config.yaml
n_layer: 10
d_model: 576
n_head: 9
n_kv_head: 1
head_dim: 64
d_mlp: 2304
vocab_size: 8192
activation: "gelu"
norm: "rmsnorm"
norm_place: "pre"
norm_eps: 1e-05
positions: "rope"
rope_base: 10000.0
rope_fraction: 1.0
qk_norm: true
attn_scale: 0.125
bias: "none"
tie_embeddings: false
parallel_block: false
init: "uniform"
init_std_qkv: 0.021
init_std_o: 0.026
init_std_up: 0.03
init_std_down: 0.03
optimizer: "muon_variant"
lr: 0.0119
beta1: 0.95
weight_decay: 0.0
lr_head: 0.00636
warmup_steps: 30
schedule: "wsd"
decay_fraction: 1.0
decay_shape: "linear"
final_lr_fraction: 0.0
batch_tokens: 65536
seq_len: 768
doc_mask: true
train_tokens: 556200000
steps: 8487
dataset: "wikipedia_en"
MLP neurons of a small language model. Each row is named by its layer, matrix (up: input weights; down: output weights) and neuron, and shows model dimensions 16-271. Each number is 500 + 40 x the weight over its row's rms, rounded and kept within 0 to 999. Numbers have three digits each.
After each neuron's rows, "raises" lists the tokens whose logits its output raises most directly, leaving later layers aside.

L3.up510:559506568485455473570603523561542510475515519491478494525547411472569543526474464508488451511506528515450554470482445445550448446485510495493532510499474505434548489522580519462528583594537556518459556439494512470489514512471537426537473555570515507473455464586529510518488523556439489430500491502443470533509481549422472505594515496511466479510479598496480530401427497465528528491521526502526476484534519506524542487505457477519484451462531526431469469473517530483488494626432521497473448508501458551485513515480498484529491553524493546541462529613525504482480516443477439438547494497512471495508522507523482520510584479461526490525486542541409484511595506463504530437487549543480475503466458474479493549447475520507474510433447485492578541449416495482516520486440512
L3.down510:521537523470513483542577524474482498537478497529484420446431594522540550570512555371473384561517549496436532488474510470518474500485477508487476568487494474504502562603513539486520464526501501519525528492491471527516540536511537459517512526509480472607546508490535492513454451528428478488527498503495492542537438525461503434511468460515489455473521567475494424470422528476520547473480549538439459453473522433529528494448506462511473540508491488538478494471536560473446480534516554531414421529474501486485507479464529511479495485438477489471445513529484511492455512463488472499478602480565502471554567481525501557463491440552497545445485481526471448530524505426443511548523504537583516466523402523500501462450458511511509556463528454584485450469455553593470494553509520
raises: "age", "age.", "ages", "age,", "aged"

L7.up2145:524467529500451498515484509539466458533484508500496486438432457522506526516483459489547509533504480533529491541495509469480577461442541538477478543489512546527559495555490440502505494577521483488579469529457451407417556509461491524601465515455448545525545432582504457428461564536511584430543507485474483548502539505442509573539544450509452500452488435483483543505531505547498490524475502485556573471506446513578523538527527478532494453496566488477506501447548517481488424559509488498494460421615532555460581535491460546496557500500437481486463493522503488486490462478532426496551570516446561513524474491560441458440491560541545521488445459452508452415509506557485545493551530544534486472543503489504492493404509507464477524532462529470501471561508489529469546519522435
L7.down2145:482440541475484505555518533464517547526503530547524503504492483489429469475570515479552539541533510526567479470476503498560501467501510603473532469457524492515562521545546491543527508490426488476497451503494462456498499494409535469513559495489527452537469456532472519556462498511534539580550509488555488517471500548450535463522507471435492474554553540443567464544481493521509477548487494560508529436445483508513533517505545507511525452458473481468486504514522497487495488556451438546516567454504531482536530538588493618433530488467539499489545515560484493492479557452489458422508425466501533507524533484561442487534494554530457573455537472538474526470371493500522520544522506519596494419445548547446449462522439491450491417531498456470464459581556536538487460585535481
raises: "ages.", "ages", "age.", "cel", "age"

L7.up1213:501488502498570538512564522374499552515515486468503528529471545501479479468546518472496500500499532462452520542488536439572526515513564525487451508463538556430469518510402471549488556530450487459539483486545508521518494509455498524468453519581393509532523461458520552533522514508538467490518476463465546450475503429494503496492489559518435511587473598429528495401485558504486511440544489496517511563520454462461534505480443401411546479533509490526487548486478495469492503565493499427517463481476519462520435549529445485455492467471509559499554399495477441486511516504555527480496515422434523458504469477463496446497453480511527494518489498475496485501520490457519533469518456512513526504508523488483508499590440523538466523476540478439471492471547612543512584503484415
L7.down1213:555471486522485501517511495408445468536492552547497525511465460477439549435494480571478539525554511490465511457480501473445547494498492528495513388525557554504434542482467498476546488433466532568563462500578483551474474545519499548466488488582505507520526460436506491486467560497504497520475459502546502478477459437567561506443475493554549492491461435464479507546469441521462564547521558474569511507489507527528557376473512417436538485493550530508503532477465485470500423542512500483457506520425533464581474471542527466512515449550577470459527380432556506520460537456536587447531469499510425494518507482512461518557505472485378552443491545539461505491559569491449518536506458451508549546496470479538532494531423483475465469460553422506503487484501417477548465507445496
raises: "ist", "ist.", "ist,", "ocated", "isted"

L7.up1874:519576409472557587486491543547524498448473477506564498474484452503528468468540523531593531496531521523552464471531493468570539483417544480488485490495478483452551481525506437467463498550549473577538549586521459502591448506466528531512550451495498453467447513516533534582504461479400614467554529495510507509528541516455508575542442497381517489463500507540475484503500493513505602477518507551524477429504509408448557499481426553466531471532572473466456499389531493493502494529551458418552439430469486510528545520548526555502475542531548488428506449436545448516494462472520511560496466500460468479497533533432514480540576538560468509534478499414452493537568437462494556497537483527517455481462501472515544521498560508488550499465447555490428496492465467462523470495577460
L7.down1874:482539516489512419487558469476476522398556453471495539473538492510493469459485466518503476547491503492481432530582537480511537483461454459527507560515539549481496490525448505585495447509552478523495520557514541520593494441560488556449535510560508527526511491528531544606439442492484486538549489485464554462487438452466512489491479532512488542496530494467429606415517488419567508471484477443537562467487442488561438515591498551497574537391514443450487519465497397497488494538511531448545464491516472575511484449401507578452462476531501503482514494491483508502549466514491427445509487445510508462434551457488512542513511513463516476472508456554550497491475469525504478465521428493489512487522526491547479519400560552472573561582524536507453533458568490445542543478488516
raises: "a.", "a,", "a", "a)", "ert"

L3.up724:469494539496542480507426525510483523527538486493495570510508493468550557571553515512501513451532465561542421538449584451516434511511485497477496515524518614479504564549472495489530475490506474496473518496516590526561480466542476463457501472464478553463520483545436543529533531514457503510506534374548515543472461540496439492424437572499532531517492438489481535493564535544472475538508490509549451539550526630499487501574434530552496546463504425509485538439542517545502495447490448506446456497482561536487591534481510530534480476423543560465519536457531462497505570445521452539518531454485429508453439563502522509518534492503543474485587509490446520514516525505443454426517485407520522463461469533456471548511466528574499473438479482559523451467508544472541539553468463
L3.down724:442537524556515445462460506521469528454482574544470474439513463466544552511471458517563458511474465545543545560507517401437489483455468502488501518462555568433460418543492506488468487484528466514472533520528509461512531543435500483488480538486499469545613547570467474483563507478534525536540491527494569474598534526442448449494497574548497556500515475495435459487506553480429542504516603494476472432498521603470529491467508506499497526540540491470446548450464458481472533510488458487482432447565509511508436537430472410469501519486537501490467513505500485525567525477521449517454491523430522528438489586530510539524603515474498452466528545461490468497491591528561494497510465477539504540498509586437423424504433466568481516516520581539522544489496474522523545517527462
raises: "side", "ensive", "load", "ense", "ice,"

L7.up1488:467464510446512462533460542535474518535497512452499531495496506550467498510408481434459505419501527506482505505535521515511435553570487514410435491491535563544496520555509500476454471481503447547564505405507445488538501501464524583536498494470431487586508362510532458457433570537521470474491526463478533561476537522530459545488523495498502397481515516498500522446493532485543452562525527402471529456518551437472494486483487531521422483449481497512550502483500508427500506542471551571596479468515536519511531559499437540541535486466501547516498528447475573487504491501442456545531587541529551492499516456532439514415528418478482536546441561486522527472519485532490565494494580557461470465524520534458573429393494567539523506513497530499547460561493429459529507489494448
L7.down1488:484471519559516424478455560541520466571540500500484536547442510512476482519551471530507492445468527461502507543406471541495495487595495561445478488482505496470480533574476505465528466491494502511493470465402488480455496543488512549535531472533493469603447467529462534452543527519461584496469497457508486527520475573507476523498560518534456545528514512534501536526492549542446474455514463476487470481472491585489513448484549500460495514459471500554631507491503458537508543486552433435499496444512462484427516458440457494440538558480507477529507507481448515533547562501480517482495508494532529484537518453557440431470430462491495560507408464439455509396514483563546498454450497509524571507530448467404551482514517564508507556505466460453495497510507484567507442507496454
raises: " name", "gin", " nam", "-n", " named"

L7.up398:489594510523512551435500479572576471479454483446514547494491490479500506465511501506542533490509479445485478451490467515441513519453533488497519490475517503478474522418411498504464517489477430504517467477431556507543517526436511579446525477433511490564525629444517456532439518533533529527561539491534483469494436449462467477505507455454425508551474561504520519501517454468529424480488459478496456572501447524498501497469536560513530496528586415481505530460530506586449440509518517573520467505461534519466431524537535468536506481539495525474528466482460532611549475500540515473475482518527478564411506584510471446466489513499468515433603478508443540504510486442568564528555532479480547484499484512511493485489594548474455528507529468481561500532504507505608528522385547
L7.down398:452480485492512461443479525471523528491491420568495534562502526502467472508514501465518506504479551494480519465459476530405435463516472445567498487473513524532512511456476459471540536429502508486455521586502468454497542466399413601503488513499466492466454537488497497532500519477490455537513399482460468433553537545470472536540557505444558499517500515541417497538414468477593412494525520539559484457401588405472509490561500611566479482489512502550496496506486501494483447512524526524498473432502476449515438526495477411446456488465492535449510467551531521510442514532477511520483453474443484487410459569551451511508487505486598474549463524527474469462541481519490506515606554483532463600515516510486510441532496513467488538483472438405495480492528503565586530522512548
raises: "alled", "ith", "ath", "rated", "|---|---|"

L3.up492:514480487536528466466428467503509465485437466551490521405553477560428454540472429467469536569395537489458523563489552520510516524550585481536519519402488563562493551507511445559473463482504603539544510447530571485544490465561462512499546529517525512469551508488551451535529539489477503483508507524519460538560479602406518459519507485526540468443487440496477475565553507407503519446467480491470499551510518518492480460558574553508501450550484590464459500499469493520495465389504538482558496473543475491511453446455397518566509499516432552517418453491527456510545482524459458534434525441526511456489472512518485538464554532486398534592513476420513470506469513589419468491486476470511464502514469494519481539547467512558479461516514496465458530497471493527490564512480460
L3.down492:583490460557492496519543476532529478529485486554503489455547496566468480465460452535502547490487546453475552552468533568425400472513487511521502562444464462517478492510420449500501450454498538554498541543559547472515463477492458491547468486436474494503557501515527441499590560458463565513512486507489491481524568516444486477490462493488486535424454496567471485497529486466481493415432477489456520531472463431482515553573542482431515492494497439452511498566422552473529419503489427538499531480494466496520498457518488509488520519554486568432473470557499505509506464583501548503473490474568525485515441469481490558489452452526506505536529467509560492451510438446504499472478544520478552513516461615511556447562490429504514474475487496469493543500543513478467550544431484
raises: "-year-old", " days", " votes", " percent", "%"

L7.up1989:476466483480480420543494492490506414520527414396486507462522509536530515526469504576456480579454487491493508450453507482462564480504532433464559513405487453486519540461470514526506540472504453501509549515512501502454547474492474533415477468423529499534539478515557449555541506484493531531484540445507516543535389497477534448455467509534422517440544466510520412475474547489581471496473453486529495594455559441494528490577510418484574511490548483444493541489530509506518482499502500503629471392526508467458500475478467562492505545523470478517459534509488538505483413490485451504537397539508583490517488491506545455515543452498494436488540500512537509547510453469488501458521476518516437429467463485541502547529505551503525528497470502463479514496548444609402494541439540
L7.down1989:498434455480492454559461510550560441495468533497472477514522426495498508526508508509536458492456541571497505535499475506482528514566582490488480558455489481518494572504469501468599490424500529474504502547524505483501514577480480473398470564515535505558490434463569557530549467526501576499510536446484542483506470508484546456494471488472515526470508537452439490520567520548549467458492543514482477576480572489597529521614485515450481451468564480421536513474472521527472463547442503552526526482554534491503487478546517516545525471444456509479507503535471524512487512515513512471508438581528544513493480445549501495481484463474444430437538472479541504448481495491483515508520495437604441468499545556534495499515438517449457477438564529429452532503555462531467541533528509
raises: " days", " percent", " years.", " second", " yards"

L3.up1974:503462500535500567443479465562553478480511432508473493475475494547485512485466514530405500462497530487499480480540522506426515518511483516510477589523488547527460525496532502482458516504509490466462474535459508468557503486489536542462468529540508517504439512528527403568567515435533632507571488466521482464582560485504484501493462553503505538515456406467476638581481561459488452492502503495469492579571539497474475558498516441520470423548490630546494502527540511523478449571529499495417547499503467556452463532546467434441445501512540496490455467449506570457471508475433529599460518486427466521472506481436521491561483542548527531498560486519494401528478523543490524503514525472525505473443545516430540529501516498424592544543485436459465486509519469520514507484499517
L3.down1974:544450451458518492535495420430566483446535491506459567526505477486494544466466453495519423466520561491468528475520524514488590480493477505477489491499441518452500510573446506510526515477480478560517434501470474500591507445491479499527471535511473402548450465520472469418555536463453578472585471413515504498498500463409519453478505502486465499479467574581559553471469526468446516436494531479499489538521525428480520506432516511515542441530496550485445486458476524563462446527512561446452487440487462515439528518532502479458500502550450539464524470464466482511516434573457559539495567460525582576473534459552537418391504529514467475467485475415556475584458499540501554420514532480525480431556486529465536516526527424412520527519487554530501466553514511573484502433448429
raises: "mas", "ma", "m,", "ms", "m"

L7.up143:512533546477530411491551495468494575501507480502534485507468409583489500453498543517473538460487489472527483538496537531591406515510510441521434489543472527505493524554480375508407530527480522488482531481479513502545478488417492462482546491520464490488529599457541507532490542473485399395470565452474496497472505443462470477466484556482443511477474502528524509466483520536522476488567563540469580550538411489470513547508567496510496553536503498506553518480425520553518425487502460509478509473513507506603446517468534525557550525557422456450541494488526400547591408451432499519462470475466513530495583553430538583489429508481470511537417526546482502542429438488471540491536539464459529499518432477556426496533527483493538533514547461490521552533465509480511484441513490
L7.down143:483440477558488426486523457502450507546560428502547478482463505564564484451521460530490552540530546452472477551491523592493471532438567515505515582497476490492535486567585490518472518480489479501455516530449457541473522562470476426524504514494495559510543584469537491528478481566516465476464538508551491528522501489477435512514513529500449425456462541485519512443517522554479445513449508442520437542472581525546457472552546507483501472479458496555444519525489526569552450502564443497483531428555509439566483518472532530538490574533517520459485486503565489552479591537452513555471455496520492490469494590529418443466462475564440501504434482506457485456544559474439520490515503534491576496533475506490424496502465496458507486510504482500557485501482471557533538477497521
raises: "us:", "ator", "ators", "ror", "gy"

L3.up488:476497487483489499420512506486460467439497550528473450505509489533497450442466556504481509547511475509491489527509492554555450449477514519426523566557591534539537562513457471486484521521517470546556548504503486518521494493416555565519472490462456514427517481504447531482482532489452525484545496517525492465466483566504545466478483493436432531477495484398453471529535570543573493485482442516510513557478506506551507496516475502527500539535462493546478547498476509430513460521533480405507457471545546514598485453482415508499465509545537545534526509513518525485511542533546488479477538508532455471505503495445454611431522446511464503584519514477502461563507566614450515434477524512460595465506454492544473471582541453528518501499560568503474516537567462543433506490500488
L3.down488:523436504546513526443471524483497597480542526524479460590510502499512454412483496481473542520530485482489494542528522562519508460478546475448511488516550448475457531518500498539472476489493508446536565512438518539532506504519505509454482456463499567513498558441488510491496493483466525511493513486454453472464441566432437487455459512490457543498516528467416464564472470583485523525500495524460436524519503537460506496528474471467556445591562495460556476500508521514450522446452495405507452455516490547556455466517481474531530589464479565482535549471439518522546479490493518436430512500482509413559469556504492537500479470495440516559494493479521538457535539550494458461472493470500478542470489468540451513498495477517512536511448527528535450519537467541436473575561482
raises: "el", "ish", "iet", "ias", "ald"

L7.up1653:497528518480486515497453538550519452523492514495557513543539493451480537485565536441482456516540422487472528492528508586541505417510551547452507539482491532530512469486475501461573469467484485526477502495427553490504558470504480585446475505417512426502473541512483545542486495561503542436475542464635484534439496457531512441499540557451469443432528534602502508534543565513501506471563538576445454480538496496535510528459556523518521518516482439489518464437448559530490485529472521468471446520539528485518505474524475481523523482429526493505521445516557478542451514533510510477503399554502531439493496566505462451503515520488599496524509476476533512527404488452476521520472528501492496570532412534495486474475517561473421486504538535498572559454498435482549444440508530
L7.down1653:548527463526569485545434544479513520441457534569475507538525515416477558502566522505566507447459523494500522524586427532565467480534486605498550511487581479519486470520493535458562429419501442552533500491479536523497556464528495519497486475391528391455573508531495510528464515544495567440525552464530472523506480486503539454506528554395518507458495516601547518446547514497520523489521530498460457430469465497566499510446590562536486471616472433489502540436473518508470505527463565488429466527517496564576436505477465496523503474474489503432493436480520479501518531469491469569546433532512477480461511526460463451497516558484560520524529485563585509521518491494478496519486602485460526502460504519549495516481434506487502490473561507483566461511410463497487470416499460
raises: "ire", "ver", "un", "ise", "ult"

L7.up133:463472493445599519527507545427474544474542519423496464559512481542527428513524459457507520479504435531511488432468476421455522503533512521431545491416606566427509608491551524513544538506489450573465543454518467558427501553479492540469508439506457474505576520503476536478547523457492461470552402568444503442499477562485480520535546446542552472443517479426454460499548485497556486570547513538528569557506551563481489545527469539520512550576522589504507435522541483508475470530502489501462528520528426482554483558536503473578537526464477567517531485490529488484468446491492486500451577556526470515527534467547481474514490458508439464484520476514476482516549406457528554463511498485535462483458481457517444481504425532470534514532543542496470620503506495462527545527521477
L7.down133:543500481525523512551499458530481570441479450440450484481501524482405516470551520495509514561497564485511473481466528445467409542489455561452540469515531434536471468478459505523544567481463499550452441480473452488491500538544471566470514535459509516496482488506480507510633468501487537470491487486465422505429555477500533441517542413516506580490551489503490473490511473397508493489507494476515523506442529601555522425453472505441499523554406538449519509526489552546524495539514529488604406448541493483437443427535506452551520506458503541477486399529499521521343524527462554459445541511476442539549548505522482469508480466525552476467472500513474526403577461537579501459486523477521498543515441520541488596470421569479413555521517566483511571432545500573548561480448569
raises: "he", "rib", "hen", "hes", "gen"

L7.up1564:570510420552546464459531496560553546430416481495477490532459455483486477533511506487497478506471497403486498447471505492491551608515479509484481549544495605508546452406521485515403553523466497500523533521593500455539491458497496523490569521399524565491499489484484486439467479528433470453495479425531522434461506457460509509457545528543536524497528525469481527472522451605480490447435455508535461553480510510533556503538503502480490483520554521557443525514491462567596511449498485388567499514479520483497489461559526488471566473473495524548437507503522517526494559478468584434454502542492465495477493522438503535503475444496439455500541512573503457480561512534429480536447518492498552480557488529509532472438490486542448524543467475518523498497446483538491444566462560
L7.down1564:542541398537552518576585492504513526494503470502488434498435533495511454517477456490474520514485526491502518448479540522536515499502456472523523527547547551536580502525523488525454495478486409471574512513536530516564506413523518529450534503519478532509517458494443486433497432472479485528509458449394527495578472456538583537475464578493465512488482479468481477513422464509498524530457498479502477536472463443526504510487543509549588488529606499526479507471485414551558521463478547441502531557468433487485451497572502523488463510618424492556531478543544518492495542474490541414460490536462619454521519539501470512526410476448437519564552496544481489448494509454524547500470511491503580471457522512460549466447467428462465453521456499454530565462519516495476466483441450
raises: "ute", "le", "ut", "ere", "uts"

L7.up2109:481527505586555528465494592508517538429501512525495498512407479565541485490508480503550510466479535489517527447491487466484479473467492506517533468432507459614571501555469497480549510503450551524514466580483442524462423498573481583559465502480504431464523514588539473464547453462535653468609469514435502516523509483500473506581466449525461437492506443477510501480575462430495518475534447506473495439506489464513486474568488477519542432538490561490506522554463521575545455529595515479550497468451490524517520468490599481492458523535535503465551536518428531468475480452475516509469466484545441453508584536491514480464589527507427501512522439510515473563581513442484568482549484497451472596482474471576479537423554479529560473459479561588507531461469450554484514523504469
L7.down2109:515567471509473422501541424475555479495526482573550523539577420462440486494419503477448478495483556512518515485529501530478479502488497552559470474454569480486549481529452489492507527504424541444522450456509547503469443456456556547451475489573530490496491475520471516487495503537597521527457546535544550449498540459501488458522527456474534509495483449510536580479512488485466457488483455551502499460519534524473482463574524444520487629538532504541509487466516531499501495504503442476564533458501457568444506473455492570556466469525507567509528450573498532503491527543617504444476506472482489507490501503526535534514506477476478517477485476527557470487470532539557532483478503515475464514450517492486518517479497420539462512549554429517617476504588501472477547457519540
raises: "a", "a.", "a)", "a,", ".9"

L7.up2013:563518471573528512494511465459498525480508475523459471600476436528462542427552475558404570491508467488461510481466507534505477455461503565413596489504476487503455549554471562483465529541465569486531456437474517504472454516475514491518514528499448470492496532491555483467481463520473462434439503481523486496543524557507541442564489578514512489519490529459493516573419503545469491527516519515491538528477513502463462497533490477470456537438604552552516547531528484554507452469485489501423537528491496491553545528546555504583469539462536465500450441508486533532444499524457459479530430490514460497498478527515466424450476499527423498536420508458511504491551482411555516474436507500485521521505558506498504512486495560542590502503499487533439497489485603550419527476550503
L7.down2013:499449456470515542495488481418492465533485500515488520575474483461431480459528524500439462527554546510398477444433510460534559479493495500474504464514531459508489475537454526524527523545426460504495506545517481494450509553482529511546503562511583486551530488543532526479500490523566466469483517493438470484504482481495523427470417474494470443588412415466504528509487474547470446413501550508465493571522545465630509492557566456529508546505508512504444514496589507483497470437449521540560563499436529509494505451511508458546488500541555467529537490538432450484492472472571481518537448450471451537521462513373462471497482498447569459523516415446488520529490539552499523498552517394491538516433551564478507497457500589510501519493580464519506510486490519547544518514555464
raises: "y,", "y.", "ank", "ury", "ap"

L7.up1731:521425535558480479548594560491524472518454503530573467505533584514470473527532440452455456489465522503511512506458549558516466473509533492455520440490494502487615521481435489509525455560477491468534474449531513458531515497517539508511529504444482497402553528463469438428515493553516453496467448469488475550511430418535507485565455600463528528452553549541443521508483518533493546477509525489464513488480517536518479512461489542517459518541521422488480463522515498441423523523486512490515550569434542492516478421469500515449495395497496530519466531506471558531481470573488480511576578473494462462482510483514516554508537471461468495520490446471468617556431467488530516461489469416509501473478421487506438462547509502573515490424483521521447445417500464506478552510474442
L7.down1731:469464520502483464585569465455528424461455534612511504522568478509461473526482522444490499467468516564546468479441485502488510495467509530543532506484461509451615534537486534548557438487491424535501496494492511446442468499537497474492558500515516528445536470470486457455503507527479463507500400484500500463508441463486468523520516610482494427396572526533446470516475467575443544422484515527500515585502498488607498565477444537609517456487535480525457486517523510506454512469589463581494449481481490555516369510466529485438567407458466530516480539524459515552452543497453488529473447566505453544501462529550496565510456446490492484503454491541506512527465444539517494475496454390534518480518507425486513473474504491536530514443506500485473501467462525506459488550595497
raises: "our", "le", "ulation", "ours", "ular"

L7.up1446:483581464449422522484456511542509533440512512568513518505442482436500436456486490458454508538542466459496469486509440529470458478457524489490519500477601511552487432466503437537409453478579491532520509414434575530541501434461435519470476503505460486529403485523473496437507489540531474499535470512461451490452510500499489491516480446463506516479489537424561530497526517531468525496470528542534601526470486563482507449464573447446483487576457492448533485541549528579532561556528495510503387506534508471531556558534525576494469514504435473448475540461498576470462439528524540535493492508522434470512523533476469477472480472487530480548446553526486523515531441445503540501496476553484551567510512551436496483471544526536540545500503494476458466521521534522556532561529532
L7.down1446:440579522588496505549517451506485528584454452480514490507464524490501426488468572504471558421478458522443553476469500523517476545469542461465489462463504455525452470483572507459540501468519469477535494461433539450554471463539471514462411527533536529529548488516517519484560489550468512532475491520465471463516466501481435512466478553431459549456514398441514512491481492591513486511511511479597590543504547498540460513463546527441473472493468536463519437508476476509552494501504467489468471517523494532556443463409464531497574567445464619469483577520459474473515512428473512474527497487552413431431506492543539570502576469467485530523494486526486475552546455468554510429556552490472515511496492547468541520482452508504528439483528514568431454527458467497537496519521554
raises: "id", "ide", "ida", "ids", "ili"

L7.up2207:556536456466455548516489483527591450568494444494484540427465515503521490531486400553436472496530503474447473503496471540448443529496484553498440588543406492467444489383525477480547496449540504516496465497467473560517485474456503450517481541531498503526480559515443385469523555519499431502536560470496511438492541477505512451498514521479444493447454495524495534481498539486525419541515557472508447503585521428473495485449487513459544495485567488524451494505510554553474490575489519548469546521502525519446511505583468488505491485540473474484540497452546525496525486615481472477472506438479520477524462492510512534422411502562492520478500455572495518509471437487450599519521519465494456495540438552486549525509442471470534521490466533401468452477524483504525471434506592
L7.down2207:551491465508439499527532511459480486525527522461420512423503500477438448490550494542457484462465496562519542410509471534541472521474542500484489510535539483511548543490556488551536571454506516487479466564491501497541545478438483467477439465482566430473511504467516517489496468510455487526484534433520544366511499552421522477468496526504521476511555455400600547454461557486456470439485512538442486567504447504481547525392440522449532502451504504553514486449473495511514571499524568478466511489567473496469528536508547544473513474500485561504527523443522535507511537560495492427499525488423500579438557446552510506471446553495487506481511497487558541539503520519553494436419518460515515489520460539533515552572476514524531375416473568475497500557547519510421482435494472
raises: "men", "p", "pe", "m", "m,"

L7.up182:482609446517505444521564505540574523552530513509475435562550525571448502507486462454508528456497500535530489418580542463508542404568509489533494451570505476531566484485524493478472478519463530538482517512518532561535546546584492487555509464516434495505493505519531537508483510465485466503502557488500560524514488516449561514546460551528461528539472476539528526542553517437555493597499529469504369453480491518492504486511568544477509443552488476497493505503462454490509474445466497493505510470491461525491487507494455537435514499528454485485471511456473563517490461480481445475512501482564498551525492423513512503495522573471501559544549434486465541577511445485529497498544468476498517536515439525429501509527489509488472471513448555546496494522520522462575455483544512
L7.down182:432557469517494515476531480476494499496497472536487523552526535532595374433554523565553560518545483524541461473532523474587605437495516511532536421514535483486484517591559474479476492494496500522429533511434577513505510456553447513441549509478501428453514518449406555523508459539536450504444534455509455519476459538534577426546474429497553457540454514527508519554485543502543528562495502438514490500550501488491487445496543547577467500474487486487458572509451476510465446484481456477545446530480494455511515524529450454511403529478536503519490480494484506458480461444529500459519510474498453531500455490552463469529499476463554524469467512549493544437527535496490565502558453460437586508535491499466531535539492512445395492526488495459521545544567456455483518526508536
raises: "aint", "est", "ained", "eter", "ater"

L3.up204:506422426499485538471419479486467495536534520494501487459491569541430483443481494467442496447494529496489497510398511492360502499459468505528550435516460465406502483514538498512488446532493434468544538522523509540506478538528460506525537485457486564523424460570481447547529511423503568479448492504529575502495474512513550512484537431534454509488485492524490476561569511487481514526538541416522453488504607436514574563525453484531535502527429486456463574485519437524424501492428515536528470455514415539520560483517467541536464478493445451489529449478451507501449537524447480468503518504518497430465484529499477458491546494446548477495493438558494425574487519505522493545456523441549522466496525476449448492479475483467578431512467458440488485406597437505513567575525515
L3.down204:562442465573523602442452545602494501556512493572442560438478522494487536514524607372509496463569496462488538522509536459502475481503529502490480522557518584490442528480425553498489487516529493475477493424482487593495507580556399485422524532563444511453505510469520498530560486499542494455534495485605534483513444446468461531468498492545469576494501458467467501500414504458451502496494477518517495440561510415515435425513472478535511454503490505548441514487531443538488454454502507513516509502470446503508525557516482552525523532483463511427584491536482528430489535509531492439476536474527538392552442554558475498516524515487452490504542519501535491490475515544565485491492517432504522558478558504471485482480474569530451498487496514501490466469501538553455467478578532
raises: "ious", "iful", "eman", "ional", "ions"

L7.up879:462459466554489551468491497483487523491581487460543524417518464473506531480490423509476567539487515498481571552485480481395472532450513533533528536469476514475482522511565514494507484520540432476521533542495531494472510489465498515473467546510538523534509496454543526548526472520549450473463463457573478580495532464513514450437470397419558512533502497481463496457484459503467432530474471493532503546468490491470571479445434467495464491523584469476541541446529477465475510466489446482482524484538443444524489505553566559506492482537468523478479567416512528503434476479512493578464469509476532464485503475539411513527454459467616617470527518458498533479475454433535528461482563505573490552463399502504495522506425475547524501486493504497490482459468500473528530509458499
L7.down879:517462519494443417487499511518531485465553519515528479441490510540490540491511488553527488500539493443515492565486536447417481464577498524555468405501494578522464518442538461504418541525548466471561530455570446501423499541555476537505432538481509481475523455501509537565483484428453482515555502568449493528492472482521518472449500471467533535545502499497486499483419464474435557502456491537621504513504459449520494421401509528451448383502623539456554491393502540513528466427522512460397519520539485428474493494507536515560525469442509500497474506482494567472499479454564506561383511455510499490467488526484499507506482485546546610505496476478458550485493448505446513539521514498488513538461454494480533517528479403542467488427474477501597420520524530520465554495425535
raises: "ike", "ife", "abor", "og", "ater"

L7.up1352:513459524539511456531474502555502555490490529433436488459573533428455573468543416554495499514541514478559482464587515603517519512529480522471480529616501575541475533467498467440460427506488541491546511489522479530495541450477482477487483474512522419487471461510425490479521468540530494452482585472491531545478531553463551507560532460470433465513490486463539500475456491518497523509589543477474536564470476508548458522567493502523554442557501446485546525543548460576530460541487541530543484552482416456556548495525472461540478446525445411495476520528498459504462510494448469491477419446577467577464522497469481452487571523526590483445547522568502510545491518501535572555520541482543519582578461546460512505468486530539559550496486530495492496463478517481461461554540504
L7.down1352:425445458530504502488543422476530460472518526485486513545501530494456501582482581543500509461462563503534480438469454447519553441483508491464500455545432530474523506450567466496504501474454503548454546499523451459480546458438477555526396533473560495515553475525501453562514454489506459505423410541427519563535549522464428513538514470446485506533554477481504548485478513507534503568550467477445496509450493556504475424479510503548615469439497502551509500495466510453498580493480512523553463556474473471461517554500539530479561482527434515476485521589484459497484453401464415492571520453499498498544509537544507480554514537426548427407620474472528572489569540454496517467534544442479470523495485539507506459448484537533495572545533506629467378441465449500436516534520485
raises: "vel", "ft", "tern", "ef", "ver"

L7.up1924:503503517461494534491534527462508535574543527424461534483599510551513522495451454491520506523544519500470512494468491503498484510550552454485493451454487521487548494528478505450557519510498455528457528430539466534548453541501439480452460512571535492487523447562482446504509483471474519573575504527554494536492524525490465511550424439478495523577447564556516566486459513519534438493495508440509490444425455473568542421464535486474489439477551474516548525487492456498525494491440535589433532493414462453461554491606540515541550507470501516495556427414491543566554510530483477528550563441510547501479549510504452485417456515520478460496510450524455524426548514509515441442470483504486544467525538521459492453466513523520457527557484482446472481495511484499506593463431479
L7.down1924:462471458432503518511449526484573472546570540460456542547489515502454469580515547552474528492491503511585466462547526490473554438463463516481501473451435458431466504527493562501512546485509549504516493532456451612423481425524510444420434481505479493534549530510527465491483567545513473483474527514532466547496513466464549439480457471488481526547585526456540530486463477470474486511557486475542494501488478465473486472490589518495498445550506476430474454494471520424536563544515505466515465490446556520510484539477583441511520499511492547590509490509511461461533462429520496573518529493531550518476547472513516485497512517504506502473581443481448476495519515507441513497480483502545481547472576549499521447399473550502511463476513514498524462485495469495534549566474442
raises: "isted", "ists", "ist", "ist,", "ist."